Weights of a small transformer language model: MLP 640 tanh GELU, LayerNorm before each block.
MLP neurons of a small language model. Each row is named by its layer, matrix (up: input weights) and neuron, and shows model dimensions 48-143. Each number is 500 + 50 x the weight over its row's rms, rounded and kept within 0 to 999. Numbers have three digits each.
After each neuron's rows, "fires after" lists the tokens most often just before its 100 highest values on Wikipedia text that the model never trained on.

L3.up369:508553497483593406517467491541464492491532475519518515522469586455391476512553481458468463461548526483517479481467498509435541541450443579537573528599488516461486653531480576429470437481463448403452566532461592433445514526454509428508593450442397476537491509482454430541497482520514443512
fires after: " S", " G", " K", " Z", "S", " Az"

L3.up287:484507513523428424439469466514493595505558436572315540497514532459518451468483462570473462513446464585509464492473431526554522524498536340454457503551531535443568505470486498517457444534406474580496588533491537522500472458511535559535522515607454577496479554509457476529495515643489405514
fires after: "A", "The", " an", " A", " I", " a"

L3.up125:416528492431497451547465490502402519503516562503471529527505499542515526478579589481422470564530436533447466448461422485585468615526478424525568442522434490422532506471458524493501429484450590461439612521488469601475409502503508487477570525562513525472385584491583532515382472515422484536
fires after: "W", " \"", "N", "'"

L4.up151:462479456548520466473531552439498493488503453461525533456520463574449409526499487495499478443496595486490415511550526467512412500511559453496504481482471542422457530466538554583643515495441544577549518565543625520549492492401554491443516453501566546501500604537593379550561486537506505521
fires after: " ", " made", " is", "%", " =\n\n"

L3.up577:450454512528474418586448399508486539483507500480574596497490502538442467474513512509474431608550481426491470486548355438577533583452542486490553421526494546471465459447471512463605556517444568429524490500599514586448506512527480471502471474543466495495460521526494401602500488449437491576
fires after: " to", " can", " did", " would", " will", " does"

L3.up575:522511527437555396565393475481505523433558569534479475435554455471470519542530584396514491515511583625423455528574497618521531398430486578483451522511551532444576565474512517455526526527471501454449458547512548541518498545480468512438468544525480534404523558448561552576575484497491537486
fires after: " ", "ak", " pre"

L4.up108:574466533499561485452569422514543552494523517532534463420497556469544474430529509575410648529459474486440397482457515488495487507452503463543581490506443575483497519434504542571415557389513552447543454449565521483511536498495465505497502440539489515567526452526541474488490435480528375457
fires after: " (", " University", "==", ".\n\n"

L4.up598:491537497519470454497558458553531428514467462519534470481455488434438493481528531472484525604557452543454536506496528538428469577490558494434492448496605471447508512593561384472502544570428495382482422532571449578549539488370492451532493545553543493440452623531509554497460405586484521560
fires after: ",", " as", " which", "),", " are"

L4.up531:466468520433538442511416369587491559593573504435518518475473538570530557402585410563568539514497419558551501408535544500556410519491543513514471423487491504504506526575456525455479525471491503470490571355514471516504438467478538591486502534565449458375427482492478431628541552525484445527
fires after: " to", " bel", " th", " h"

L4.up80:500536492443513426561452450553435510486501513517377482463538550466433495501550514485462460487544506509453553452517480509482386463475492491540488413504510556495503513454489533425556492496421464459428503546524465531502492539465491547505525471525464403471561440560505410515447443479566541552
fires after: " ", " C", "–", " S", " c"

L3.up220:514493512486423448549503446400471409508551541525457408387439553468481484472595500555573528559557565494509460484528408486500584507529520537523446502515483501410615532529488536441500481487435456549549504452437554510490506493404551472516510452486461572527507541452482447509495448440405605521
fires after: "20", "19", "rit"

L4.up491:446536426477487567488454529506434520534467483593511503547559668431522484492440446435491509461534475404549544466541490523547485458531506522473457505438610502525509505469502512475470500506538546479546518467556510637535487544454465542473565515476541558595435454527525454505503462431506485490
fires after: " of", " on", "ing", "2", "ed"

L4.up342:374427494503510496538513417498448523574545458523556600412545557414540497510505524559493494652519545552515445469527563507589430449516536557521508537460558521436481605624598509454548512489435505437551503472523567538474454562518432563448492456482505546537463490505509480480565451436401471489
fires after: ".", " to", " f"

L4.up25:556468501464568451514489517400498503473497465467448516495541456528513435515447472669609513448466377567577499543480514472553442471463495449436569461437548510471543496494489560451453464497471533481517546527537470551537437417448396462465466464561541360445545470609509471457452541617447462501
fires after: " a", " the", " an", "-year"

L3.up399:428394505550462388507516397545443520508535564470515496515384496533499525381432476505532493500483555494389454533568464623500494429485515468529465612476537535484502485453461496521479495521469565505559534513449560552565514553425522429456479395491516507417540545574568491491487505430424474501
fires after: " (", "G", "D", ".", "R"

L3.up413:395491578542617412487519398519436546434524448532539548569473531509600498495525491511503498561499485536503579512488499535539475416480505468572509595511422546529462584513499456465555528557452498527597516458524503489532499473426503383457489409512483535455471529528615513518502451445451507558
fires after: ".", " un", " |\n\n", " dis", " acc", " cont"

L4.up194:435540545490561474577528487429495515417528577609490548484534512461540489463520495569522466562507614587464475472530583544581513479504494518496489557563533491502475440399488478486503544512474510444439566573499475565583524565486445439535516373562518510446464517536530529554513444494427507473
fires after: ".", " B", "==", "W"

L3.up570:481567497565534476526406556502452509522509532528495573480446531528488542348482483467577426437500448467522507439468383571499550417545530407486436566411525531530522474531529458480391569366411578521449559537518482487461395502526584449553408553542498494514400467555480486553410475535461504530
fires after: " H", "h", " L", " K", " Ro"

L4.up590:491447436489599551651554522528486491499485513520535489425502458483522439461548494471475490436437532415454449432507512546439542471490580413530476486449541556530460602617475544485438358514471594531439428471486534491570485519470513503607544475476470478529571428574511424498527494504469530526
fires after: "|", " "

L3.up602:516502479444457490508451510414478487580527491557506512483463567517577437450525589582428480492473421469521500616488476454392460479500518464433490493473540501523450522452566520440423544480431514507344570496614487528515489498397477564502494525571441418460493481531453532488551471548457585495
fires after: " h", " H", " K", " Th"

L3.up491:494527441451577542630498465405509552494521533446386614554501565524531568405480533495497507541530469471540480543397567485398538483510505393443503553502448508431493500397543549491430484502479515486511526472509465559497498608492415544460470462467498422536474502521556475500462511450448496547
fires after: " the", " a", " The", "The"

L4.up562:518452487497493587512545477525548463540443468493500500440567522512326483505494526502466541619464534440475428432483485580555495542484507391505614579481497495420442557467575522417540477491559507427415552544607428503492525461469446479528499434479537507523456538462430477468546484530519560523
fires after: ".\n\n", "\n\n", " |\n\n"

L3.up554:490470462516575454458481550505435546487523444516490517498549531574580401516545465456485564500397532480459478516480552416501536561495515520494535445542445552545482493484486529515421472410458508506503422535522502473562457559465546458459530495590504510486420470488562411527448392513611444449
fires after: "1", "2", "4", "6", "3", " the"